config.yaml
num_hidden_layers: 15
hidden_size: 448
num_attention_heads: 7
num_key_value_heads: 7
head_dim: 64
intermediate_size: 2688
vocab_size: 8192
hidden_act: "tanh_gelu"
norm: "rmsnorm"
norm_place: "pre"
norm_eps: 1e-06
positions: "learned"
qk_norm: true
attn_scale: 0.168
bias: "all"
tie_word_embeddings: true
parallel_block: false
init: "uniform"
init_std_qkv: 0.0201
init_std_o: 0.00367
init_std_up: 0.0201
init_std_down: 0.0015
optimizer: "muon_variant"
learning_rate: 0.0106
lr_mult_down: 3.0
beta1: 0.95
lr_head: 0.00672
warmup_steps: 100
schedule: "wsd"
decay_fraction: 0.868
decay_shape: "pow"
final_lr_fraction: 0.0
batch_tokens: 65536
max_seq_len: 512
doc_mask: true
z_loss: 0.0001
train_tokens: 789300000
max_steps: 12044
dataset: "wikipedia_en"
MLP neurons of a small language model. Each row is named by its layer, matrix (down: output weights) and neuron, and shows model dimensions 298-447. Each number is 128 + 24 x the weight over its row's rms, rounded and kept within 0 to 255. Numbers have three digits each.
A block is one neuron, or neurons of one layer that tend to fire together. After each block is what it responds to, as a language model described it from the Wikipedia text at the highest values.

L8.down1508:136125144128151140126128092134131116140151130117149155131116070138094099133114157109085102127156141174107104113136109133145145111138101131122155141125081157083105067133144134125107133161135117109117116108156145131139134137119096053099107145113116084135110154116150126184063159093144103145100105125146117139136090136106156103137132139116123159110164130130109177110134100127097119126086144129128110135097088118120128160086163125131111111124166135131130
L8.down1884:103133159116154163117084128127092129125150123122148122109097105123135161138153134122106125114121161145165139131086069134152152115142132155101137150096108122102132075160130104143076104137123135107148136123108127107141104129113162161099122144143121147153133126103137139140145121158177127157146081134137098139108108126126124097123128180152124155109137150124139156109100126087112171145127135097182126138148155173132129063134084188110139124130111148103127
Responds to: Clause-ending commas

L8.down2240:128108155154138141134077150136156115157124169140145119147127118154089126123067112130124145129131131107133117154180103131083141166160105108102115167112135132172176130125110156115158113137090139156149180144135102109135136080150120152173147128106126122120100140172155140095111115121126118149116115104126058138103132108170100043155120156113127128113101109123116137123111113122084081100134155130120136090137119100091104125106165084116118154110102114100144
L8.down2486:118123110151105133163128151136130104164114147151132109137168137075141121093127150106154132143150121115138117130131159145121136092124101125141153138105167074114147141115122109132131113152136153140146133132085151146121110117176073105129133133075120158117117119195154140170126119110088086134138105141145176165115130161193126136114134109155112135143149121141135107098101141092133113125088173104104147142145140143136110139114132092155142090159113135147136
Responds to: Article-topic back-references

L8.down83:168096107138110093154168175162120139170143073135113158128104159115135111114137114135144056130152133099108148126130143140135109141150151132159130095140118145159071093167161085082161137128088103149137097151074099131140076090113107105140108143151121106134114089117141127170195136135161151107120140128138162125103103131136161121104154125123161131097144145113135093113146192094126141151111129131168133140125086121120136137121140190123135105166084106138147
L8.down861:117117105155127116125091104132124175127140118163124172115140123147091079090119162118136125174131159111114127147144124127096166140122125170123120111142094142126109070104148114110121136128102180118152123167109127131114146114140129113148099111117132120123123134142171169155126124139142167113147124127154127165101120148132143091192124110131165139086113144151141147142131160103116149139108120128088115115153125117133133178148134169159116156143101127153121
Responds to: Year number tokens

L8.down623:161093111123151109127164129123089143132133156118158120154084131137117118137142138118132131156145147176158124168112116140109141145085099153144120128126154133128115162131158136140125093194126141105157176168107162088139071153157106105146106156125101159106126116120126131158131105131126124136150119098096068127123104113078130079122134093120123145127116115133108140093147083138122139126114134132148120131103141144132071111110168103116150118175100147107169
L8.down1527:135100129117125107150085108112119149098094120130147089098135084141131134117133111116113117132131110135115113181112094118142145118121118166117109123117177136143138150122179135106126087110150125123137147134126159114136123128091155098089120114118118121119136133136136107130150129093123102113110126092132160152126132156121135057125142074146115110158150109118128105126133124152154083153107183169152124151129139126132118135107150120149167117132111112141144
Responds to: Clause-linking function words

L5.down227:152163094109148123152122101091126105129117111170132134121142133133100137126154088157114139078116098095103112169092120152145104113118139132121108135168149123095152162136186111132115133131124115145136124098101154144141152155116107124122112109135129113160099166128106110167097106138139136121105095111107144161124155125129122143093149136115120125145101104130143108135136127088146137101122130139133145091147131178093095120146097105154107180112108183104102
L5.down512:141076133132138158112120130126115112139136130147166103149159160094149141162157156128120066088128102118148085114115154119104139149134139103117145087136141126097145148137168137119126112104134125198088147159157142133155106135151102160090155106116130144124134137139136125145163148146182134131130144143106158134097124105123146101101084118119118105135118157120154122108135136122108134133088172095119158136139090149139181129089091140118126145159122131155113
L5.down834:175140125093149097128111143144121132136108141073125151162191129100123155081095160099091116163143125137115129138090111119103163084139113151147127111127118121129107112118154144106121130131149125138085135122106145157102127086130121103153124099113106158104172110087121151131132123120135126111116116124100129103114059159095100148136125115100097197126149141108109121154105135142145093135139152136138112167156158140113138173150114169160128158164120150179133
L5.down1411:130137131137104105138133135131119150150136162098144134148157134167157132128156045107128139147089103142142142149157160117140108122165147066124100122133122134117178151138141104144113097132123107128093082109144103112139142120136143119163161152131091151169088114097152109133122122143104052099136134144121160119132116121147113091110146138100111145125096132109186157098160132154170147119155168142156112135106121117109137117150157110099165119165149152155125
L5.down1455:150135124126103171143139074111118101129096102118124130075120113135111119094139125154150138134166099109140124169189071112103091166123129144118052196138148140123126153146113108089140134135137162108122123121127125101124110118127149106113162128108138102123142132147137132133115129135167141132155169103109139127112118165133134136114145136131111136121115153166170145092105131089130129125134080115148111134175096159103175136110151135098097132112128129124100
L5.down2165:145124115121153134140106150152133149137135133111120132131136105125098115128112119071124109157155143126129114145122080133135153109141120180148127125153134152112117140098102107084154114141152127103142119110152137121125118166101110110152108127132125118087131140134127127157136120123113114120125132138091151132085135145112117137167173130137167093148112113110135136123131152115142104082081153122186125150183140134150139121135108146156085125070140138133160
L5.down2248:138113158183159083133119139136123128113137107103151091123140115146138130039122115105120115175113130141115119138151159105145129150109098120136127126148109115137149139116150116184145108120127157125146094168136113110159091147117121142112071102168119098161132117123159145137159163115144127144133164141150151122102123150086116132147108133113119134114130144168138099118136119128094134116144176113154153149134099171128103138152104115104088119121079147131147
L5.down2598:136114133146103098140133113132149167153125132114146124092142120115145117106129155124123084116147130100142150168105147153101121115149154132127103167139144122137145178157101108118139109149153125156138146093136152148137140149159158133172162117122152132156114134129128090125126139140091083150143094133165132113147117133120146088086134089138214130138112162125100145108135132123140050118109126118158123141102139119071118163144152126140067126102150145157096
Responds to: Linking words before a second item

L10.down213:104122148137124128127102122085158121141084125119151129075144181149101104125146104184116097122131101111108100127150147126117109076122109154125114126121150135109131105119126117124119121125133127122101147120138099130071099128129144089091133109087107087157143127162119096130116113099136141088103118162122123157105126154161101107116095164109124111116152152152150124092082155102116087157112091121160131130177136163100143123139130127103082122129073129142144
L10.down291:098098161135078138092121133127155146178066083119109166133145100104114127118146116160099147138156164094131124130103130109089105089117159165105111107155148126101083152102129170118144124133099168128125095131135138138156120099178146111113150165130112096152075133152137117081113146096112129125125152135124100100117116156133167115126117147128109135166118136121102134142117150110115121165129100155129122153109148178138107155137134137136131126105129160125073
L10.down892:123069126127120130136092081101156130131145169173137119108118131204115144112113133094133120142143121120144110155164130130099139123128136110125093131149158122129138128122120145108133114130130173118112113129092106126063174126140096151130129137119098079106136151132095107158121173151164121121136123113103129095175137116123114128106115147147122109177151153087166167092154163130138120119122090162124153143144128177144161148113153114117105112140140111100119
L10.down1963:189118132114151156105120139114126161145140113126098114100149147096099162103129164154141108108116118109127133147145135090123150110083152121148120159119165103119155152111104089127114140092119081111148152081124122150075146124120100130137154121155095105142134143066163119143119132152122106096154083114128181128148128157169153135114145115125149049102135158151137103102127154154132117095161119102152121141120154120155127150136088119101093119114118117116128
Responds to: Token before a date

L10.down292:135164131128134144138143126111135153113142187130119144109129119146179155108130076134183105094140154083115083128117144147137154129128098162165109090150127117122091160114101107146125120115169154143149148118137161108103186123157140138109100150149145111144164137104178152106139128142128143090144087138122148119141179103158152150133115083106106152129145128160111126153146113131115085109121129142135104118087110130129125146150116150112072142082114128105104
L10.down1218:146152133154153160114135149094109168136123141132147137149147138127129096108106117126117119158099100104119113133135140138116134128129146118134096151093117112130165103069104126127089145122088168131147123109145120105101123149145151114136126098128120137143111122107089122111155148160110143104191102113097147120124137112133136144170113119139098155107113132096130076153163149114146130138134200128114134113102107092146144141158120115101132099072139127080106
L10.down1721:105131130141165174132131118139130153138153136121117153091136134097124094150134145108150122111124132096123103147141151148103169093157100112149134103113130122142106110123154117153144092105125095147131139128165148108134129131147119148096137130103094120131196129139119122107137100157125153126129120094158152143092130145152164144149138114104098103109171136138113107125163098086125161160099126110080155151096058102108121095085116140145110117052167131116147
L10.down2497:150136127118121131154124131123139163180091147141138112123134127109122124105095115172198103159105101114087129162141103145125152132116119111119119093127106107087106137148129100159101113092092116109106117113142108119157150129153131110081139132101086147126163119104118126109142130121134119126146105132138128171132137152124164137091142114137197116193091140167168170087164105099098119177116172110116167158161144141120145137121147133164157102152161150091124
Responds to: Surname onset after first name

L5.down291:134120081113110116083122119155139159149123102172120130168120135142156113135135124140105095093149103074166142116108163178114087123118137127154116121146114141090149109160155149131109136113119128139165097127118144129085141140181131130090110131169114099090139116144158123104179139120129105146143132140104079107066148130139137096126122080107105133113120138070119100150152168112107138124141153118083127081182123090144088133119101088111126081159124112152134
L5.down752:080124090098130110130158142138111139170148120114079173123153170143128129097122103123176093130094125127120128130082118113109160089104114129133106156140176121089078169102122086137111114142143129168154106134137166111137077113118114131111151126132144079101140111141122190150106129136099086121136118096155176133092113117133119117142136117130105122112139136157096140102094129112131085111114170101115141100131083122145131157141141157074078141117077141171136
L5.down1215:169077124156168127155141129133114128119105130147172152134155127102150141157172126129157115114091131125096150175127135122120124106141128171117103091155082085101145090140126144087099132162146155132129104092100135130126095117109113120121169111100089103110126119123089137140130132143160117105140149089125156124139125116139126129117119150102091118129085166153136134135117113082126151156125119133175127163091087130147111108094127131133148122142148153120155
L5.down1794:108149152106161134106108109116155164122150151126090157131143132136113142106122126119145137110109112149061077125135123133133152164150170118153110145125115147089109167146130148123091161105117084119154099102142164127108111117098136134133135128130121133145117156098138099138142110132142090131137130120129124149145162108113112162143108082124105134065159136132121093122168095136149121150091151114131127145129130140135115119135137118104083113126125120135100
L5.down1806:126143085146134131147121154093138165119105126106138147119122169135153126113109086111101143149116110156116127165142120107148165138159132137135131109115191162115112106103158129173160163153090099139145121069117121165124164072149177139126116099126124110101149153128166184172138135128127174103110142068163113100121128140158137127160147112123108139154127126141115125113159116102142166156109111118137123064150168102132136115114135125109111066114146104124148
L5.down1879:092093150085123128100111150104087160133141114113113120129129160091093097130098154153157126152117129135125098113098148126102118121139146140130091122121158143101127114112097164117089162117141144144157129149093114120119154123123163106119122068166124122148184160122125142101146166116129137105143146118142138149123145131143127120151149090108097128104144110137128102123162046148130133144083160091134121128119154094104122100114150143128110113116112103122156
L5.down2644:097105105090139129142141147116161148169135109119140126127122146154119119155155131150122129131122113129081127122122142148138146102165143136178096118146104146131131132139120059058129183138129079170157132147106096129106086159142136148137157142116122137109183134121132137127156121126104126135146170109168130138116116137092111110133146117126127115111127113145146140106146159133188093136116144133129143147124107136146168117150153145135101109098137121098142
L5.down2673:120106106141081151199136138144124093118122122113117126133118121134158123136102108118123135130144115163143119089118140108098120092144157113167114099126105168132125124141146128130116110175132140120164136122163110112151137125147169158135095155104124144125091130132133155119133143127134127121090146122096131104122123158145116127093132166146103111154117111119104135130104092083129130121129091104129130119122089101176132127120121135106151125113101114162168
Responds to: Surnames after given names

L8.down584:147173101093102094105162160135151071141130162083117154165118126135183152125130146147104132097127140169127142144095115147124145146114149111125158131125139075125107103148147122116109099139105135096091140098165129133166126134110126161137118136131128137076099101162097168137114138101132137186085148155122113170105161120116162142127196129144159112164065125112176138122132165111141120121160078139111152123121118181155145123115122136116119107145148120107129
L8.down2616:113165131131139106132156149130111111153113136088102142131133138107160160111116108136169132130139148152096148133082133115103128143137122075093111118142133099100140108113145131107096126145092132117094125108138098130143144103127131155143148171083133123134076108134116152157151123136100108105096124135105120143092152118131127133112135177116169117163131169122128123140132145138136133133145104112103133151138113142104149147090095104127097096130109111114138
Responds to: Mid-personal-name tokens

L5.down505:087144149077129118121122128127119119139121127136153131132182099130098108152124114169148077156099129128124101142103108125154136144168098128135132086133095128137130106133127101157089112184103100141098129127127092094155121143076110116138151119129139140147156114147166129102147122144130109151153121135110116108147183105127117168118143120106148113148147114147088110130152125112135128152138111127141141110100089092103140137099123120120160170115155133141152
L5.down954:138127133132132132112165108108137182125090114089115102139109135158127117141112154145153127138140113107110102105104094138113142118124107114163114144125170109130191122107117098146115124158110143121097131105115166138116156137103137124090077142100106062133104089135122119105101133131138118134130154095152130119104131121153155112096125060135101125090098108150139121113125103135149113108123105150101147109168137140062132093108161137182130098152122129129110
L5.down1322:070134137115114132138110114142166168165119107119091104129114150128128108118119116157102105168176146111149137114093146151098124132119159143080117118090096122106118111097143093156121114145172156129114138102100123105130161130140080109133117125134121170136107159124097117137123116120111144154147127154097138132130117118072131120127105124125105145140143147138110093132122114123169129109157129128094099153150117114171134160159161149149143155178129132145141
L5.down1337:146089116129133110076100129149119109176111086168098125135134129171134110154161067123102136132178132120091138132133121092096126128129171154164089192140125120137160149117141116080109128148154155167103152083126091172100125149152114147112148166124134134138133154141122120105123124120140136116114140141149119125165086124133154149112135148137125129175136117111135093105121122153136085107125154134144136099131104099093146076120106097102099110093095141121112
L5.down1415:089073170128117142164130125125139115126135133086159120090164122162134134139092142055128139143149098205126132126127106133140137095119142087137128122163137114129150148145151105121107136109112136150160152132109110131145123115170136149133088112122150127140138105173103119107126092118183123096076163079189122103144114134180147114122103145125105155119115062141108125095093099145115136109108120167074129148140148122088122098115105168133134129104175153147105
L5.down1551:160057147107129128110098153162098130142178122118153127123143133144155088123141116154137133143138160146136112115104137095135130100128128102138149138122108123132162165104161079123135115118168122142115117114118073171155115167177125117122110142153127127158151092111103096174173102165154120106075148091108124142115109126156144108140113134143139110139122107201128147139123128133115130095129133146122130154147123100105118120144114130164087149115096157171139
L5.down1896:137130112111105150115141129158126132126146132103125146135112152103119182147115126124156085145102134149122131157120109159117122113153162130088172119112146112149118108145170111079155180125131148131115156182106140137110102114094143125133156090163138162133156101169124085075155133115106134134110156111152177116158138161115097072128138113155111172176134129125083099096157115102103106123141110111117140123079147132171167081150156129150158154125139116139120
L5.down2354:093131121134130122126169123103165133138114160105121124098133112150116079099129142143159131160137152169139082132127113128131148088130101127158095094161111095097126137160153136117135121112130111102160140175113091169163121125159110105099128137098115087141133127167109139114175125156117121111124117112168138122130117115158192133159105136149115117138140053113106130131132121134114137176096136112101136111163160110119138108114089120128095106134118141114118
Responds to: Head noun after "the"

L5.down0:112145131111163157151112159140174100112185137161097104108147111106078116146109137123112142163125134113110129154172136100173140114136147109097137093123125103167213142111134094132141139092122094135119132146120188110111158130085129132118148089134124106121148118142158102176125138144126095138065134121127133123155121117120104115119113122108140156096095111173119130154104130145089161112152134134175133111129147133101123116155131145144147184128101169092084
L5.down485:126140130171157159132107059120157127134182107140077151098118146146125131160114135135124147073127099111134114127167127123126126099165123088157122105173065104128137160124159131081114133118124111095117154163150138107080120158159139173067125122137177152121132153115105180145075103110141159143129130110141115113134148121104139133144122135130101158108067144125138137080092111111112115136119095133149153146139111114139137128139114107123112159112093109127148
L5.down965:120146111128147127144132110130154125133137156146159121128112096125112113120182108133129122079135105133140124082112104107147122153138099128115107120113129120127134090094134158097132095093118137153114158080100133108116151132128163144075096098127125131141112129114074127143122112158142113125129137125157115120141106128183104135189146126125145101149154131107105136171158138136130136139172182139153108115129151142107144092119127117116151130124159150079095
L5.down1003:139136149106146145150129133136149098126142168142131115170119141113085122134129156143134124145141137170103122133084138111143137127112160079115100075082162101127147147117123158109115127144149115159123131170112182088134136078109169162099115103161182119120095148162132113153134143127125144137081132101137158178128110094099158107112105126109128146065116137144146135148135138127102152106142137135124113130105143136127122125123105158127122154114116111082105
L5.down1211:118083157174159130123151122127166165136154115109150106135135114135128125142132149117152126088113105116131139160180091116132127118143120159093116107102137119120180135087114127092145131132125119148092137134129110136105103133136132138101096138138101096123159113111124142160138108109131137139147101186125117117078097157150104137154134128122104080168140144095109134125108104148109130118117146142153128131119115109143126089113147112117134138155123166133085
L5.down1292:124105093115129097127103164148130145124068111151128092161146116126145138105161139167168142115147117145128103139134141139150120101151136109138098109099156136157122088092109109165096133125154144125135122109141149108093124146095105139120147108108123112149108132155116122167142152116149092126168153095137146132110116047161215098132093153132167124120156171135075148112122161084133161120135156092078122111097140142132147107161105147136172150114113116117125
L5.down1764:134125169105129122126149116083133146117136147128100131110157171089171145140162128100140125146101116143117145119115170075185112173129117079122130162161117171089115126127115150150127118161084095148107121121096133115135153167122115130083147132083121129096099127159102169156118107121159145135106121069119167162064117124139169120174162144128139130090122113129115143114156117148138154145125121160106141092113136107143098106160128126098148154159144123163161
L5.down1986:108099138090156119083158075130126118091149157126138128128147137116146147101129138140122097130168144104157108146094120116089143170121120104119129135159115140090166115113121130151171143123162198128117134135079126146083114138111183157110154096105147124126157085087186145140155101117100148132136126111141114140125072164077083140108094142103174097119137130137122123126134153163108145150103131126095130135126157135132144095162182161170135152107116141183128
Responds to: Verb after named subject

L8.down1354:066080135133121135111130136133175135140109109090110139139104077128154089155144063102112140167111112160159141140140091133100117090151105131125135111161125133169115131159090137130145173122152130166126113144145144131109062084141152139118142127133130118103125120129134086122082123136163158109176104126101069113111140150119106137163151147173099127110121162124138125173167162094131107109158103102165140126119108104120113115187127117138121086155165127140116
L8.down2431:082131158109110097098156078104126154114148101129133149113149117066120136079126118128114118144128124112179097098134128107132127154152150156100107109104138133140116105144121120133161151161153144133132128094143121132074114104143133164124134169115097131153126130121107136141161116128136111156122144154163144090125106155127124126117097169131174148101133112124148128149146140115135093133138094138146119133139126090078084138136127117139089120133125129109097
Responds to: Main verb after subject

L5.down49:132123092166149152116096160136093116134132174093148142087178192147130106115152162133098154136116131137156112166098177120162173113071132144089120170155122172108154128113124157126162126145102129136149122087138155140112125100153130118158127111114131138124110128093085131155149103119162103142114111093123107129123096124100139113115102111117116093128150128152139104116159113162133096104150085115100135146141152116144126133127184166129106156147101121132145
L5.down125:118133147115193158135133146123108122109086105136118148113121125122156104153097119167117128113108080136128151103103142143150171124137148149127113132138164128119130091138103140141140093150065173161110146111110125126087133131154143139107120141103143116154112120131146132148143117116143150144134153090142111163147141121142163138125163107141145132111135103132126166095152106116145129129122128194126120150137121103123131126116108145119121071134135098115126
L5.down198:072112097128147132161140081156121125131153143111102118157156144135124130128165102124125119158131117139135127112139114098105113104145154116151144125100155131133123092129146068137128088120126112131121114129129111116139118131120154129108102110130123135121160154153141089093133098091189143132099135102160150157111127116123162163128112136119131081110169160133146107131097118160116137143105144131118164092113110137124147060109143133132105125150075113139118
L5.down286:129149109151171110093106125086102092132145111113114142120174150107147115115143131133118123129102125133095106116126142163148147163144086132148141122151089132147115147183131172144128133116147129143150133163132148159153157096149123106171125152153138107123144104152102154183075091096091111151172112144121109125144165166108138071146140149160107137144087119156141116092155195128133149094158174120119109143146105150127117147125098166111161159103136122160138
L5.down1180:098147115111135112147118099134149137098128141195116200128131165083091124115155087163130088192140122119100131124149107141105183154121145114107131155166112130155159148143154124159142138082149165124107081129139131140102131142173112127171130144120151165160133103089089147162178119131129119101119126114181108121102139120141107099136153097074139131124106158153139142147115076142099125115121139143126148124151129127119111157174160127131155117126081136183126
L5.down1470:131104128161124124152113146153151119152115118113139132089125161135152141129122106122108096149110133087125173139140109128112141124134079139145152147190168115103138164143112119175148142154090100119134119121129156144146128178119135122126117107105135103123094134074128107161159156111133169160132107114098161090132091099145178087097108106138129054128169158136125136108148163111096121216135089066118137125137139100127151115145126093110117145109117071116108
L5.down2128:103145163132118121138123132129144141131110135128159169095136168159148160140117097151130124144128103119133138158098126165093123108158139130173144140142144104147142132117168101123124140209124153160122140088096075075106083124123084150122101094160116144112118149150157126152108099089096112109117133085178127085137134152119139134151138086067160163172140136137085169131156092158175149093160092098113132090115173136115139145132109106108141191129141155126129
L5.down2376:102075115120121098150085127167141112187123127121120123092137178128122127121126159173189080156115122147133103150153141111184156124129170141113144138104150161124126128103136098120093151142139115101103136147102129146103105100114131137141107096114152175125140175092143122177173125115153162117137148135147160121125173138162102102152108092117139071096133145135118169126155143118119077138103104117149128159113132106079126104145141140119112131128138097162137
Responds to: Year in dates

L10.down229:115111112084135093109105116158174123178138064122094154083142102141098137143106112123098113099121093108116096090143124148129140099126144153094113148146143096124125113126108172149150096187155117084092100108132113125152123157085152141188159100150124110127135144096117126147172118145155088134120134122174148098102116081137152131156121109118107138103132154140138092183091141100143167141147096098147099130124138122075120164150101133116125140093149120138138
L10.down449:122105168087077084119102112088144121155089126133129142101153123133113152135113084107082109099137119127114152131131121135118138121093163113086110151155140126123101115106133116134136126181160100126156095106134085153090130103138180188127161121171107100123160154156118127123165160145136132110117114128103102104099117108135172118163159102090129131123115132159143124118117115147145089139105148145155147137140118105084095114147145098158113147097111127173116
L10.down964:098114141086103155126093147105136150119131172124153107151117132151148152091130116135119150126150129119179121167165156109117112122144153149129153106143141129162116156080119131109160125107154109124093149118133181085143160128155098106142165130134133109140112092167104171104119160114089099131142141152125111165139165155143110153139136101137129127119108133160124132101114147110145087147188112119147161144117121118162126146124151114143148194148154120155169
L10.down2222:156172109119114082142097121148179126115179101152120104113131145096116139154136122077186136121130105100106141174160169104151128106170107135086141160118114124154124188086105118119123138120142140118159124139082086124122115159152140129156170125128125115133129142113169120148088122144147081104159120166129156115111119126098102129097097148146101111161137153103131085171119116117148092107135106184123141076114126118126176162110120117110107124135127144114145
Responds to: Reporting verbs and connectives

L10.down144:128158094081134157131113098103135094130138160147108150086139143117138155125167108182099122133134121140139141165178117149132127160142151118169138131107148142145151123107140142117140068172162154146129143149140132123131146117134141126161133145127148126123142139143133121127114120144145163117091087076111112107107097153075141140159130091146112156121138084134116195081153129097145120139118175101147145120105112116085049155122132096159150129109062104102118
L10.down867:116133147151148138145109132158112119127167099100124103125159124123118142117113142148144115146132205153127133069162069106169101141122141180116153095124133142118192109154137104136120133156102166125132105113149144120077152154149148165106119124135132137103136100155116118119161128113113124128105131120147120123124106138098107161148114113109156124112155137161122112114156114124177146121120140124134148108156101119109152091096137132128152118097139079135159
L10.down1538:147128161116129166103099185138140129120122135136092130141090183101139131092160048095099162129143162110145132104184094120169142124120138154116127128106154157109107108142127125102095157125145113156106108125186143085153149118096084150104125121117123154114100078172123122130167090101129135128131131157203066137129129123147150110155118121115131115089118140167084148122121153098087080118152144115122107126167152130100151089160107109132114110109146116147075
L10.down2030:154149115125125162106145132084108120138127145136168126102133112113143117116149132117133124153082137157095167142161123154152107088138107155154125137156132129133108113129093123120149136104089173123156158119112104142119131140114119119144147138114095152133087112113170173152132088084118161115116115103123114108133137135097124121147164148138122092153146118166094143158121096128198067181101111108134154086111092132083141136086145152131104109136126074106134
Responds to: Year in dates

L10.down20:124135098116133173128121106107134082136114125127171133093120188118165128130106128137172096082136127124085124107171105138115096108123142117091120148113132170117100128130147102133132124142150131131163128157130108155154091133114102157121114138123090091178177120106138087141158147124138114140154132141095162178142129145125127144137098142107155105013151129140148100118112089112173104127085126141088096137108137153158154176098150164113112164147130139164163
L10.down25:093108101138159154155085132132143146145105152168145137113136161158132136097124119118162085132117120128112140115134139129130132134135124138127154156078175124150122105140131135154118106171125170145161111132088099138127125126122129124147100135140139142161105129135116119176131110095148103123150119091155129119120111146132093135148113106126124150101119123170114100145115118142131126147099089157081107147136090114095151093150150150125068117126133126126123
L10.down334:121078111111135136124102114165150109135094101151134128169108174119125121121101104127162207129125101124077141124134120112096124154135109144096156152113159132117093154152117108166161079148141169108098109099100138138112120155121088133122109151112137127131101126121162153164137112119131089123122147135180154179134126157106115164110139101178087129083155098111136103139105125085146116167113139141125121145106104172135132107114134102130123119157124163149112
L10.down1818:193165115114094144106133147138109158100129140133123129127103096135116131166147148100115133089115132148111122137104112172094136126096086123167106107162126139147132143147165145156149164132132123114127127103089135131090108088139066105136129120137122144132142149114125132124098128134132093099128152108140107139119104106079109102135127106101160150156169096111102118093120100104141126140123149149138121166125112105159106158133159125123111108141152131144150
Responds to: Repeated topic nouns

L10.down0:128103141148147124148129124120110071127134124119122140143127127135135130129099084108146127187122148101170116126137130165118128139141100161092116120144116102103134067158117156125128121158119116142129112135157161146154109118165117131091140128132112086111135148118145146146130120133148163136110133175122118116095168169149113139142178112127136151118128143117108135097135107149148120141103132113139170139093113083123123067180114150110149127116119108079129
L10.down132:115119071133149147117155122109111083129149132095132194166105102105143126094124118117166153135150108132112126097166132137113152118134135109107159098137172115116105136111102077134113145170144116097131152157116100150091140121141127099119139166120092108122118126148105161150143140120145130147173148106100104146124123112133114138143128139120097163128120089124149102142120093112117118163108131116155107157115077109120148144138126158147087124133106088127147
L10.down2097:118098161114104117142130125122158141149130107157125140105115136122098103145116136152159129145131134111153103137133140121113125137098120089123080134142129153158124139108141072098118101130072114104105134120122098167137138124162126129105142108161114104108098136110144105131113172127141155090174132132135127145141044117114163101136129138144146142138154135066118103112142097131144118120111123071193119134129114109131142092138144151191098124130161114117102
L10.down2160:117148143132136122147101118120109112124131091144152091106113117088102089141112125144111097136147124102104134126134136124179136135166152123112128098140091147122128100135121102108133094151088134142146183117150130105130150121135111125088157117129144109132101142112109102132112080119126156126129141122142086104109136109131092100109137151121128120122143132087109126094156121129139156139138095127164150130160112110103118125116110158134083127111143099123109
Responds to: Clause-ending commas